config.toml
hidden_size = 256
num_attention_heads = 2
qk_norm = false
attn_scale = 0.0884
init_std_down = 0.0
warmup_steps = 200
train_tokens = 761400000
max_steps = 5810
dataset = "wikipedia_en"
MLP neurons of a small language model. Each row is named by its layer, matrix (up: input weights) and neuron, and shows model dimensions 64-191. Each number is 128 + 24 x the weight over its row's rms, rounded and kept within 0 to 255.
Before each neuron's rows, "fires after" lists the tokens most often just before its 100 highest values on Wikipedia text that the model never trained on.

fires after: " th", "p", " f", "if", " n", " m"
L2.up459 [104 137 145 114 136 126 157  95 123  86 107 158  79 148 169 114 107 109  84 146 101 129 132 133  90 146 122 130 136 107 156 167  95 151 148 114 150  99 121 119  96 105 148  94 109 127 134 119 137 139 107  87 131 173 155 123 115 119 141 140 112 103 160 134  98  97 139 136 124 138 102 138 107 135 160  95 162 128 127 157 106 155 117 140 104 129 117 124 116 113  95 114 166 145 167 133  99 111 116 106 171 122 123  98 150 147 131 113 152 139 154 125 190 113 108  89 149 115 105 141 153 141 139 112 116 141 139  97]

fires after: " N", " n", "C", "u", " 3"
L5.up720 [ 96 146 161 131  71 141 143 142 137 139 111 125 162 141 108 152 172 161  99 140 131 123  94 132 115 173  89 146 136 124 119 155 122 111 140 116  73 106 118 127 123  85 148 138 136 109  93 154 162 148 158 134 135 141 130  99 136 132 159 140 149 149 103 130 108 116 116 146  81 128 110 129 145 102 130 159 143 154 163 106 110 133 145 152 114 124 106 151 152 112 132  96 120 140 163 140  90 118  76 136 170 118 135 135 161 102 135 119 131 170 129 123 122 129 115 125 118 119 132 131 137 140 177 106 149 119 149 126]

fires after: "pp", " app", "ab", "ou", "ak", " f"
L3.up500 [116 115 144 125 114 152 122 127 142 138 141 122 158 116 139 141 124 115 121 142 116 128  54 104 126 118 163 122 132 116 148  89 172 121 127 158 115 125 114  82 167 161 125 132 109 121 124 123 134 129 100  91 153 154 112 169 140  77 131  98 102 100 105 145 122 159 132 111 124 106 164 210 132 117 121 119 184 171 133 149  97 151 133 163 112 114  73 114 139 129  94 120  92 134 151 114  95 126 147 106 106 116 139 184 121 158 128  92 155 139 154 144 144  96 139  94 129 127 154 111 108 117 122 111 113 117 144 118]

fires after: "y", "erman", "al", "z", "ad", "k"
L5.up674 [116 128 176 117 176 103 130 127 156 147 130 110 109 132  84 169 136 119 142 159 126 148 140 143 161 103 146 123 152 117 113 139 105 103 161 105 125 128 121 129 143 111 109 135 144 107 116 117 107 122 151 126 178 131  96 136 146 101 147 153 163 145 136 104 158 159  96 178 110  91  92 125 103 125 140 152 141  98 159 173 149  99 180 129  83 128 125 125 140 110  75 120 115 124 144 139  75 154 112 108  87 101 115 109 120 139 136 121 134 136 161 113 120 133 155 110 102 134 173 132 101 166 110 166  97 118 128 130]

fires after: " L", "-", " P", " v", "l", "iam"
L5.up532 [105 138 160 114 150 113 118 152 131 173 128 152 113 146 129  81 134  66  99 180 132 141 162 141 114 118 127 147 146 174 117 150 132 175 127  97 148 130 106 190 148 124 112 120 100 130 114 145  69 114 132 122  90 125 127 157  88 154  88 134 132 172 154 172 132 142 136 114  90 137 146 130 135 117 151 156 136 102 178 160 121 163 117 167 131 147 148 149 149 121 145  87 146 145 130 138 106 150 118  85 155 137 125 147 129 155 101 137  92 100 117 127  94 113 125 127 105 113 108 133 139 124 117 124 133 153 124 156]

fires after: "el", "op", " v", "ist", " cl", " st"
L2.up237 [141 132 144 102 113 109  92 173  83 131  93 129 127 134  98 114 123 125  72 126 116 143 120 159 136 106  91 124 163 139 146 123 110 104  99 140 129 155 104 162  93 121 162 137 117  73 136 125 118 118 173 158 118 129 104 105 140 125 154 146 108 141  85 118 140 114 100  65  95 147 156 118 147 115 136 166 119 122 138 173 127 131 134 110 113 106 118 119 137 124 102  92 137 123  83 142 139 149  88 170 102 131 159  97  83  98 109 125 202 114 145 128 129 103 144 128 157 127 132 113 148 129 177 128 107 101 129 141]

fires after: " cont", " ad", " ass", "ec", " re", " f"
L2.up551 [130 116 143 129 129 134 137 107 140 108 149 123  55 123 184 142 135 122 130 122 115 114 129 139 137 103 128 149 143 142 155 126 126 121  96 128 123 136 146 131 124 163 165  97 120 108 135 125 110 143 115 169 133 132  90 121 120 101 134 135  92 163 131 117 123 156 180 108 138 130 138 145 144 103 146 125 105 126 138 132 109 143 104 159  86 128  88 115 137 146 139 123 118 135 146 109 153 131 146 147 123 109 105  98 176 131 111 150 138 132 190 133 156 162 112 150 120 102 145 124 131 121 131 106 138  69 100 128]

fires after: " (", " in", " \"", " C", "f", " Con"
L3.up685 [ 97 109 136  82 114 209 147 125 128 111 137 130 122  71 112 124 120 109 157 125 154 111 105 136 148 122 100 129 108 150 123 135 180 106 101 121 161 133 110 129 150 142 142 165 147 109  99 128 158 148 145 154 117 141 109 148  83 142 123 154 100 111 118 154 128  98 113 139  99  93 112 120 121  92 115 111 100 149 172 103 160 105 104 184 145 149  87 119  86 198 112 111 184 124 133  98 138 132 151 116 144 150 174 147 132 114  97 131 106  70  93  96 133 142 131 130 164 113 141 156 137 122 133 119 125 147 113 137]

fires after: "l", "im", "m", "em", "p", "'"
L9.up452 [152 108 161 152 152 126  93 125  93 161 119 115 133 129 140 106  89 157 113 138 136 146  90 131 128 121 146 122 145 116 125 115 142 127 104 113  92 149 105 158 122  93 152 104 110 125 131 149 128 113 162 189 142 168 116  85 127 125  81  87 114  84 118 141 130 113 142  93 126 127  99 128 165  93 156 140 160 118 106  93 117 160 124  93 132 141 133 133 150 148 119 113 126 151  85 115 116 123 116 109 193 125 159 105 107 111 121 105 126  87 124  97 101  85 107 170  89 135  76 112 127 151 144 118 112 133 139 174]

fires after: " cl", " Cl", "el", " l", "all", " col"
L9.up991 [133 150 121 119 131 108  90 119 114 115  96 154 144 158 137  91 121 143 148 122 122 161 123 156 135 148 130 174 152 148 133 173 140 101 109 129 132  87 162 114 128 105 110  87  91 100 137 112 130 120 121 122 117 119 148 137  98 134 161  73 133 127 124 154 131 130 114  82  92 131 150 114 124 131 161 139 121  96 111 186 120 127 179 137 122  98 100 153 149 176 130 103 129 138 128 117 191 130 135 155 109  87 140 111  92 167 134 128 123 121 117 118 128 116 134 111 163 115 168 111 126  98 135  82 111  94 139 148]

fires after: "ib", "t", "ri", "u", "in", "ar"
L3.up898 [120 117  84 129  93 129 176 179  83 103 132 138 145 142 112 160 120 131 154 140 134 133 119 113  96 121 128 160  91 163 139 171 144 156 148 129 160 128  95 157 137 147 192 121 120 135 145 115 131 113 110 130 121  93  95 162 119 129 116 144  76 136  92 153  99 157  93  92 190 164 152 130  92 145 117 134  94 107 179  73 107 155 140 107 102 101 151 133 102 128 114 150  95 103 127 134  68 129 136 134 117 127 138 133 122 139 131 134 140 109  64 131 101 119 118 139  85  89  96 106 114 155 115 143 176 103 143 125]

fires after: " Al", "A", "d", " A", "ad"
L5.up352 [124  82 123 137  85 144  96  72 141 158 107 150 148 119 121  96 152 128 161 141 116 173 125 134  80 131 119 113 122 146 116 152 120 110 100 113 134 127  95 120 116 132 161 155 115 142 133 132 108 106 163 148 122 101 122 100 115 127 162 133 139 107 124 118 148 137 159 139 122 108 139 115 155  94 125 132 159 123 161 116 120  73 142 115 130 128 122 159 134 175 173 124 117 128 134 107 158 190  72 131 126 129 129  79 116  82 100 120 137 120 114 101 141 143 115 121 101  92 126 116 127 181 139  85  85 119 134 121]

fires after: " R", "al", "erman", " M", " Fran", "l"
L5.up852 [117  59 125 159 151 165 126 166 189 153 145 138  91 126 124 130 165 125 112 131 137 154 115 145 183 118 136 128 128 124 130 160  84 112 117 117 104 102 139 115 154 111 103 125 141 125  74 117 116  97 115 130 112  97 150 145 125 135 148 119 128 102 129 132 140 130 118  89 125 117  85 140 126 154 146 148 143 135 141 138 171 149 142 152 114 150 132 129  86 118 138 104 129 134 155 151 133 153 146  86  79 121  99 119  99 126 148 146 156 136 126 159 139 128 187  58 146 143 113 133 130 100 121 135  94 145 146 118]

fires after: " s", "m", " sp", "p", " O"
L4.up987 [143 134 162 159 135 128 116 133  69 150 153 138 117 107 130 136 122 150 127 155 121 104 128 128 149 146 153  74 117 153  95 142 125 127 136 101  89 155 133 107 150 110 112 110  69 127 134 122 147 161  95 164 104 186  66 115 133  66  99  96 124 167 134 135 164  71 130 129 147 151 112  90 135 134 109 119 119 147 129 113  98 121 140 142 156 114 147 132 136 143 122 135 130  90  96  89 115 124 142 115 177 118 166  90 160 118 158 113 158 114 100  84 159 124 142 113  97 162 153 118 100 118 118 111 132 108 132  89]

fires after: " K", " p", " k", "K", "ep", "P"
L10.up704 [155 111 162 108 139 117 127 139 184 157 134 133 138 124 176 113 134 158  87  80 192 182 126 144 158 173 131 104 121 130 144 131  65 121  94 140 118 158 163 131 106 138 120 116 157 132 141 126  83 154 159 143 115 163 149 175 168 153 150 120 132 107 107 118 113 133  82 119 134  98 123 119 179 132 183 107 128  98 126  93 132  79 132 105  98 155 126 128 118 129 141 103 144 146 150  99 104 139 133 127 126 145 136 137 131 109 128 127 140  87 102 117 111 152 116 133 101 122  89 168 162 136 108 118 101 136  80 112]

fires after: "e", "o", "he", "re", " ", "'"
L7.up83 [140 100  97 134 111  94 126 130 113 150 140  87  85 133  89 108 145 137 112 138 124 115  97 103 139 119 138 133 128 160 110 150 128 161 133  29 172 135 120 131 141 127 142 125 161 116  71 115 136 123 106 134 132 182 132 158 157 129 112 143 120 157 112 123 107  91 117 123 110 128 130 110  95  71  97 166 130 128 143 152 110 135  68 159  89 116 144 135 117 172 141 145 138 110 111  86 109 127 120 144 115 146 122 147 130 110 148 139 129 166 152 141 148  91 101 105 139 146  90 118 123  78 123 135 100 130 125 140]

fires after: "ar", "s", " se", "p", " pl", "e"
L5.up491 [127 158 131 137 153 115 165 167 154 182 118 118 160 114 148 106 144 139 140 125 145 143 111 120 110 135 140  95 102 161 163 121 113 134  73  93  98 138 136 139 137  75 156 102 122 138  75 142 141 133 147 137 115 112 136 151  77 124 148 146 126 110  90  66 150 120 141 121 120 181 165  93 117 100 108 147 167 126 107 146  86 138 173 130 109 134 131  98 170 116 112 133 125 109 140 124 138  98 138  85 122 150 145 115 142  59  99 116 161 128 144 143 109 113 127 153 161 115  98  90 106 172 124 121 138 109 123 138]

fires after: " A", "A", " a", "or", "st", "e"
L3.up969 [ 26 100 121 140 136 164 161 127 108 147 153 121 116 143  97 151 150  98 132 179 126 119 142 140 106 121 129  91 125 154 163 126 134 121 119 128 124 122 117 153 130 132 141 110 121 145 140 128 130 115 178 107 125 100  92 163 145 162 152  99 103 133 107 102 113 167 128 113 115 134 138 163 122 143 123 149 120 109 120 133 123 125 148 170 103  75 120 108 140 152  98 141 110 110 118  83 120 120 142 101  87 145 132  74 123 131 169 102 131 150 125 128  94 147 107 178 116 108 124 145 137 127 109 105 128 126  94 117]

fires after: "gan", "ort", " Ch", "or", "o", "ri"
L5.up682 [149 117 127 103 127 169 138 114 135 125 160 143 137 134 144 162 111 147  83 100 134 124 116 128 123 107 143  99 116 134 104  82 119 165 136 124  95 111 166 138 152 121 177 173 132 105 126 138 123 165 119 124  94 154 101 129 107 135 115 139 145 134  89 128 105 124 118 104 107 109 113  98 162 126 126 161 137 127  98  96 100 173 101 136 150 144 127 133 119 102 141 152 100 106 115 116 148 144 108 116 108 107 123 162 136 147 138 143 151 194 135 121 107 135 146 100 128 157 114 137 182 115 145 100 112 102 124 162]

fires after: "A", " cl", "ul", " D", " A", "ad"
L3.up522 [137 123 120  95  98 143 113 143 110 181 135 173 121 117 135 135 122 111 160 135 102 104 130  94 159  89 155 125 139  98 109 108  92 127 156 122  89 149 141 116 130 116 115 172 106 126 134 131 144 103  99 171 173 131 120  95 126 127 134 136 115 115 129 115 111 157 136 122 120  87 132 135 108 126 115 149 119 118 117 119 116 120 116 120 115 108 107 157 138 134 101 134  87 131 156  97 119 143 118 106  98 132 143 109 110 136 167 128 150 144 170 116  95 103 112 118 129 139 136 123 136 117 154 115  77 138 108 167]

fires after: " a", " A", "S", " B", "B"
L7.up328 [113 131 122 147 139 135 145 159 116 220 154 106 101 109 111 130 105 185 107 157 114 173 122 100 112 143 137 123 131 129 185 111 127 120  98 109 129 125 102 126 139 138 170  89 136 139 123 134 120 103 147 132  95 135 131 141 165 104 126  96  82 178 141  97 151 123 150 165 185 129 142 123  79 146 110 116  94 117 143 151 119 117 118 159 125 105 123  97 126  88 132 154 171 136 138 122 142 108 127 101  97 130 110  76 114 132 145 135 153 132 132 174 111 138 122 115 134 127 139 113 176 139 133  88 102 121 118 111]

fires after: "gh", "it", "t", "l", "at", "ch"
L3.up847 [135 133 139 148  95 145 103 111 121 147 115 159 112 133 168 119 138 139 123 157 132 125 114 127 125 141 108 120 148  92 115 121 146 179 142 131  86 111 133 125 137  91 175 139 185 139  94 133 134 108 131 120 157 128 115 170 132 129 169  69  98 162  94 137  80  93 125 109 145 102 126 105 143 139 144 126  84 116  79 136 131 108 141  94 127 148 150 136 101 116 117 130 125 159 150 130  74 149 145 138 181 127 127 143 132  86 149 146 101 117 133 140 148 137 110  94 125 111 111 109  66 122 172 133 139 122 132 133]

fires after: "ur", "H", " sy", " h", "h", " H"
L9.up850 [147 139 173 154 108 125 118  95 100 115 110 136  91 104 121 122 147 180 121 191 120 116 172  88 123 170 117 151 152 152 101 116 116 127  96 155 119  90 118 124 126 155 124 134 163  87 129 116 154  99  90 134 134 136 177  88 140 119 139 119 130 110 131 115 138 148  94 119 154 101 187 106 126 155 161 120  99 137  95 114 112 138 134 111 114 137 104 174 168  98 125  97 137 145 137 113 183 126 130  97  99 131 142 120 132  69 120  92 133 144 121 128 120 149 115 112 146 131 115 143 107 139 128 123 101 127 151 150]

fires after: " P", " U", " p", "-", "el", "P"
L7.up607 [126 114 158  75 134 112 113 153 161 140 175 107 152  94 146  94 163 106  73 138 131 143 129 155 184 111 129 111 147 137 126 123 130 133 140 113 126 142 146 142 152 114 109  98 141  90 137  88  79 143 121 140 133 169 130  96 116 116 119 156 155 127 145 112 140 103 123 118 109 166 122 124 137 122 122 149 175 100 126 158 138 124 102 104 131 129 104 140 125 148 130 131 148 137 131 125 125 140 112 111 102 152 134 212 110 175 121 142 144 112 107 147 138  75 109 106 119 120 117 135 100  80 124 109  81 113 119 161]

fires after: " m", " M", "m", "em", "n", " b"
L5.up458 [117 126  98 116 120 113 102  65 130 157 125 121 152 143 176 127  93 153 161 127 144 151 143 117 156 101 135 134 155 144 105 110 112 136 125 163 114 183 113 121  87 105 155 128 175 119 115 127 125  88  78 132 124  76 150 132 146  89 122 120 102 121 158 113 126 133  94 126 171 141 154 128 134 147 132 120 118 138 172 160 151 103  97 140 106  97 136 148 118 125 133 146 156 153 130 118 133 122 123 132 106 118 109 127  94 115 137 171 118 116 111  93 110 143 126 146 156 158 117 175  93  97 121 153 129 139 149  95]

fires after: " bec", "r", "iv", "ord", "om", " com"
L9.up368 [178 122 138 149 160 147 126 130 105 143 178 102 121  70 145 115 138 115  85 134  92 119 148 122 138 151 128 113 124 111 122 120 150 128 120 106 177  76 122 130 143 107 166 120  79 124 148  96 118 115  74 117 102 108 134 122 120 131 100 119 149 134 147 126 159 162 164 136 118  85 106 125  74 113 137 136 118 130 124 114 135 103 107 118 141 110 116 100 131 108 113  93 158 182 167 119 104 100 124 146 134 136 132  93 101 121 108 140 141 155 112 131 134 119 100 118 167 136 133 139 109 116 158  95 143  88 157 116]

fires after: " ac", " sy", "I", "h", " ex", " im"
L9.up767 [163 123 160 147 135 104 122 137  95 119 133 111 109 170 144 156 169 165  98 140 101 115 140  85 136 115 107  87 101 139  59 123 133 118 125 104  88 143 121 129 127 138 159 199 162 130 127 125 157 152 122 167 114 104 166  98 107 158 116 109 111 145 135 150 146 175  91 125 127 120 148  97 155 148 129 118 108 115 127  89 108 142 110 157 143 153 102 136 117 171 144 140 141 128 122 128 134 146  74 101 101 106 115 120 122 138 117  85 116 143 116 203 134 117 129 160 118 179 127 134  83 137 169 118 114 118 134 139]

fires after: " l", "m", "ar", "t", "or", "x"
L7.up218 [121 124 168 149  80 106 149 124 122 127 145 127 153 127 186 106 116 154 156 148 167 132 112 103 114 157  94 131 112 164 106 125 143 164 138 145 168 120  94 134 165 129  97 102 141 128  89 147 127  99  78  97 104 128 148 126  96 106 158 166 120 137 132 157 126 160 113 130 165 126 103 156 130 155 125 156 115 110 166 143 136 151  93 114 117 144 131 117  97  96 128 143 124  95  98 133 134 134 124 101 111 106 135 146 169 112 143 113 112 167  78 135 169 132 114 193 145 100  84 102 147 143 123 116 133 112 146 147]

fires after: "il", "at", " B", "ell", "el", "v"
L2.up579 [147 100 150 133 110 135 142 115 148 141 116 147 132 122 147  96 112 124 107 158 156 135  79 134 148 132 144 125 152 130 108 156 154 118 123 122 114 131 117  96 146  73 147  84 111 147  90 100 110 130 150 150 146 138 157 144 169 128 124 151  99 133 127 140 117 171 104  99  99 119 149 115 116 125 165 117 101  89 116 151 102 176 103  85 111 131 164 148 157 153 109 154 137 124 173 169 164 103 128 126  87 163 123 101 109 132 112 119 101 133 133  90 126 164 168 109 175 145 160 139 131 103 131 124 103 113 115 122]

fires after: "t", "h", "ent", "am", " to", "at"
L4.up351 [159 147 137 158 120 144 105  89 111 130 117 130 133 165 156 108 149 146 171 163 133 130  92 127 147 103  99  98 134  96 108 107 105 146 145 106 145 159 137 134 109 144 178 125 117 130  90 133 139 124 133 106 144 137 124 120 110 157 139 126 121 140 138 149 128  96 124 123 139 153 120 139 100 136 105 121 155 100  97  95 173  75  99 124 140 139 203 167 152 136 128 133 128 133 118 110 117 119 181 148 126  77 132 128 140 136 113 161 131 118 141 102 136 123 115 103 113 115  96  86 168 129 115  91 134 113 119 142]

fires after: " one", "p", "rom", "od", "e", "es"
L5.up663 [122 139 129 127 125  91 117 112 107 158 134 121 128 144 162 115 109 152 104 130 114 141 146 111 149 114 124 152 113 105 136 130 147 124 131 107 138  96 119 147 115 101 142 159 138 172  98 145 157 146 146 130 157 144  83  94 103 141 134  92 111 157 108 117 160 128 105 107 151 120 133 109 180 145  92  81 110 100 129 136 145 155 121 124 124 135 110 148 128 142 119 109 128 105  94 138 138  95 121 189 106 104 138 142 175  93  56  95 154 111 144 126 161 110 174 105 101 126 151 143 151 105 159 121 107 113 144 122]

fires after: " (", " \"", "\n", "-"
L2.up50 [135 162 137 111 117 105  87 121 129  77 144 141 142 117 143 112 135 145 137 128 166 128 138 145 125 156 100 111 125 137 163 125 134 139  90 123 191 147 111 151 132 140 138 167 150 105  87  98 124 158  79 118 117 125 123 131  87 123  83 163  97 152 111 144 136  71 109 123 132  78 149 133 122 111  92 102 154 113 148  98 155 138 137 113  88 148  97 162  80 174 172 132 112 162 114 168 116 129 120 123 136 162 138 133 143  99 115 155 147 150 146  94 159 125 123 136 121 104 111  78 114 101 169 100 162 155 140  90]

fires after: "s", "es", "p", " Y", "t"
L9.up954 [156 147 158 136 142 117 107 142 166 138 109 108 117 138 169 155 117 149 185 113 116 139 126 138 114 149 129 143 115 132 138 110 143 134 185 119 122  62 167 144  96 104 134 109 106 111 110 116 175 137 136 112 123 106 100  69 106 103 169 102 136 152 105  93 120 127 138 113 139  92  72 131 108  97 118  90 130 112 120  86 109 100 129  80 151 108 121 146 130 118 121 144 144 118 153 130 133  94 136 150 194 117 139  94 137 105 109 136 148 113 152 129 154 109 152  97 120 134 142 126 128 104 145 140 126 118 133 113]

fires after: " p", " comp", "p", " P", "it", "b"
L7.up1015 [114 139 153 154 137 136 111 119 137 136 156 159 145 144 127 121 167 124  96 121  87  55  94 114 164 112 102 118 102 104 110 137 150 151 157 111 153 140 130 100 182 130 117 102 146 136 137 119  91  91 159 136 123 100 118 142 128  93 127 106 139 106 119 106 125 125 172 146 164 114 134 117 165 148 127 101 125 101 116  92 133 116 143 148 118 113  96 146 106 102 101  95 118 141 168 106 124 114 123 109 123 112 127 131 133 119 142 120 103 129  85 152 122 117 149  89 135 119 138 112 135 163 156  52 126 118 147 124]

fires after: "A", " in", "ment", " A", "p", "ud"
L4.up358 [ 92 109 137 112 115 115 129  83  89 163 167 135  88 167 168 134 126 117 156 128 111 160 140  84 115 104 140 108 126 123 118 139  92 136 167 123 147 125 134 125 123 138 156 161 109 113 139 151  78 138 148 144 118 131 107 124 114 127 125 135 106 105 123 151 145 124 138 130 126  93 114 117 115 129 115 105 120 127 121 112 149  99 107 157 111 126 109 109 135 130 129 122  64 127  98 114 111 190 130 102 143 157 104 101 166 141 113 143 137 128 171 123 124 160  89 122 105 125  84  84 143 164  91  90  97 155  74 105]

fires after: " P", "r", "p", "ar", "ep"
L7.up323 [131 116 164 115 119 134 137  80 180 147 151 143 156  96 150 113 132 157  73  86  90 123 137 104 123 134 106  75 113 119 120 160 135 108 124 120 142 140 124 133  87 153 137  94 160 156 115 138 141 115 129 139 106 147  98 143 109 136 133 115 170 115 131  82 146 143 107  98 109 120 143  85 127 145 167 112 128 128  79 128 131 147  81 113 137 141 139 136 115 114 165 141 104 143 160 156 158 148  88 140 141 116  90 155 119  98 111 125 122 109 129 168 111 158 171 130  91 128 148 150 110 165 167 125 145 116 108  78]

fires after: "u", "o", "a", "i", "in", " A"
L3.up865 [ 95 105 106 134 159 134 115 101  87 138 149 124 114 180 116 158  96 106 147 127 151 144 131  59 161 138 110 117 101 152 114 126 146 127 143 115 146 123 112 151 111 161  52 157 118 143 113 109 124 144 166 113 113 113 122 158  96 146 125 162 155 116 132 119 147 151 142 149 148  88  82 146 137 124 123 143 129 113 157 123 111 136 127 109 143 167  83  93 141 155 130 129 144 158 122 109 106 152 102 133 150 145 135 119 196 135 171 114  99 151 104 142 166 143 162 121 123 134 104 164 103 163  99  92 145  84 100 120]

fires after: "ist", "at", "h", "n", "g", "th"
L3.up652 [127 111 170 105 112 125 121 104 143 116 115 150 137 116 150 151 142 106 135 167 137 113  93 144 149 109 124 128 125 105  92 122 132 141 139 108 129 123 111 147 140 177 139 183 106 134 121 187 110  99 160 135 123 103  75 137 173 147 168 120 120 155 134 138 134 109 120 115 132 138 118 130 140 140 174 149 138 126  97 130 124 110 134 144 121 128 157 144 140 126 121 117  89 117 151 126 153 109 112 157 126  93 162 134 126  99 158 139  93 143 129 135 149 153  91 145 127 132 145 115 127 129 139 116 158 113 124 161]

fires after: ",", "em", " pr", " p", "p"
L4.up448 [ 82 134 163 124  89 134 104 122 132 145 147 103 136  88 114 116 176 161  96 164  96 133  89 134 177 106 166 161 137 125 125 152 150 120 180 111 193 133 119 151 162  74 115 128 140 115 150 141 121 106 168 115 116 156 126 129 109 144 150 102 133 126 129 116  91 116 148 124 160 103 137  94 161 105 118 135 142  99 105 155 125 112  97 126 138 125 109 160 134 141 100 114 126 142 159 126 128 141 180 107 182  96 113 129  97  98  98 123 141  56 116  91 138  79 122 144 149 117 191 144 148  90 156 110 119 136 177 133]

fires after: "-", "y", "l", " \"", "le"
L3.up489 [146 177 139 135 147 115 121 126 139 147 134 116 130 117  94 133 123 156 133 153 134 100 126 141 138 115  40 132 112 127 111 134 151 124 102 142 115 119 121 136 105 152 146 104 113  88 112 116  86 114 145 123 162  74  98 154  94  95 100 171 114 103 115 136  90 121 113 106 118 170 122 104 109 145 135 130 104 101 192  80 124 157 169 122 125 118 152 138 117 180 126  98  98 109 104 117 120 148 110 138  95 136 131 167 109 142 141 143 138 113 171 119 111  95 124 126 122 121 116 146 128 112 142 101  99 124 124 132]

fires after: "f", " C", " W", "ut", " St", "gh"
L3.up359 [126  73 107 156 136 176 120 135  98  89 157 133 151 125  60 104 167 121 120 110 126 111 102 146 143  93 105 171 120  95 158 144 112 130 102 146 150 137 148 125 118  86 133 156 132 118 168 131 153 162 123 140 163 122 149  76 128 156 146 106 114 120  87 120 112  89 117 117 118 101 110 135 152  97 112 144 105 110 186 101 107 122 119 159 140 158  90 128 121 134 121 143 138 164 101 127 150 128 129 156 151 172 154 154 107 150 150 158 136 130 131 141 139  89 151 124 134 105 173 136 140 132 144  82 132 145 132  96]

fires after: " A", " R", "le", "a", "enn", "A"
L5.up582 [126 117 107 167 152  58 107 140 118 116 158 136 160 142 104 131 109 111 104 139 143 101 150 142 129 108 111 142 107 138 103 150 151 146 132  93 122 115 110 167 139 202 163 168 102 130  84 117 126 161 199  91 171 114 106 179 145 113 113 167 127 143 108 101 167 124 112  95 128 135 170 138 145 137 134 134 121 114 131 116 103 125 124  98 154  95  83 134 131 132  95 166 114 112  88  75 127 135 125 153 166 101 181 114 143 104 126 111 107 154 118 150 122 132 139 118 108  93  77 146  83 113  92 140 158 111 105 121]

fires after: " v", "v", "er", "ot", "id", "el"
L3.up927 [119 151 153  90 134 132  97 111 113 174 168 133  98  89 113 159 140 123 138 145 120 125 128 138 110 125 139 145 160 116 178  95 159 132 182 112 153 116 120 126  80  81 131 107 147 157  59 124 106 113 152 160 132 158 124 155 166 135 108 161 112  67 177  99 133  75 126 127 111 123 113 130 144 110 144 153 111 122 122 121 135 154 136 121  89 124 180 138 104 135 110 131 162 189 153  93 141 108 142 123 102 137 126 112 144 125 148 134 130 109 143 113 116 189 152 109 142 111 121  96 124 111 137 140  79 118 158 106]

fires after: " n", "r", "l", "ex", " N", "le"
L3.up560 [130 120 123  80 129 145 129 116 139 162 137 117 104 109 119 197 125 125 158 115 115 119 101 124 130 185  87  87 153 128 143 181  92 109 105 107 125  96  80 102 160 131 154 139 130 106 112 109 131 138 119 123 166 125 147 154 112 140 148 174 103 116 103 114 169 122 102 109  86 114 120 119 167 121 137 107 120 167 183 143 159 115 112 116 103  96 113 147 161 103 146 136  97 121 128 121 145 119  94 102 155 110 119 116 133 103 116 140 125 103 138 126 121 118 112 171 137 114 163 138 137 155 141 148  79 125 144 145]

fires after: " bec", " c", "ar", "r", " ar", "w"
L9.up945 [168  96 113 132 186 165 134 103 156 120 122 108 151  95 126 110 131 160 109 106 108 124 130 130 130 160 144  91 122 145 123 149 115 113 172 103 122  84 116 155 112 115 104  93 125  84 141 129 103 136  96 150  95 143 132 127 127 120 176 116 155 132 119 108 112 146 166 123 108 118 145 100 117 117 128 133 104 149  98 140 127 111 134 136 148 135 107 158 130 113 177 138 103 150 117  92 147 123 129 125 135 130  85  89  92 141 109 137 133 145 138  85 138 126 148 142 139 132 143 172 138 153 191 121 127  86 139 137]

fires after: "du", "c", "C", "–", "r"
L3.up989 [154 105 125 117  99 148 122  76 120 135 179 106 100 180 132 124 144 144  95 126 168 134 119 127 107 131  73 116 126 125 123 111 136 123 153 117 153 139 131 111 135 151 100  86  88 146  92 152 116 179 137 107 132 150 140 155 155 136 148 128 128 105 125 135 112 111 135 108 111 152 123 129 108 126 153 132 196 132 170 152 139 171 122 140  99 102  93 114 121 105 133  81 176 120 166  96 112 147 100 113  62  84 138 134 128 143 105 171 116 131 139 147 153 114 129  98 149 132  95 105 123 111 167 139 108 136 124 124]

fires after: "ou", "our", "ab", "u", "ect"
L7.up857 [ 73 111 122 149 123 119 136 137  77  88  99 122 142 134 132 130 124 119 125 145  99 111  82 127 160 157 142 104 124 176 123 104 166 129 127 147 123 128 134 125 139 132 125 124  98 118 133  96  99 140 111 100 156 162 105 133 139 117 146 149 130 123 125 127 101 135 108 136 134 157 155 164 126 141 113 147 132 146 106  77 103 150 143 118 135 128 137  94 138 105 167 100 147  84  76  87 122 156 145  99 156 147 150 152 115 125 114 110 155 100 155 150 123  88 103  91 163  89 129 152 134 129 116 119 105 145 158 136]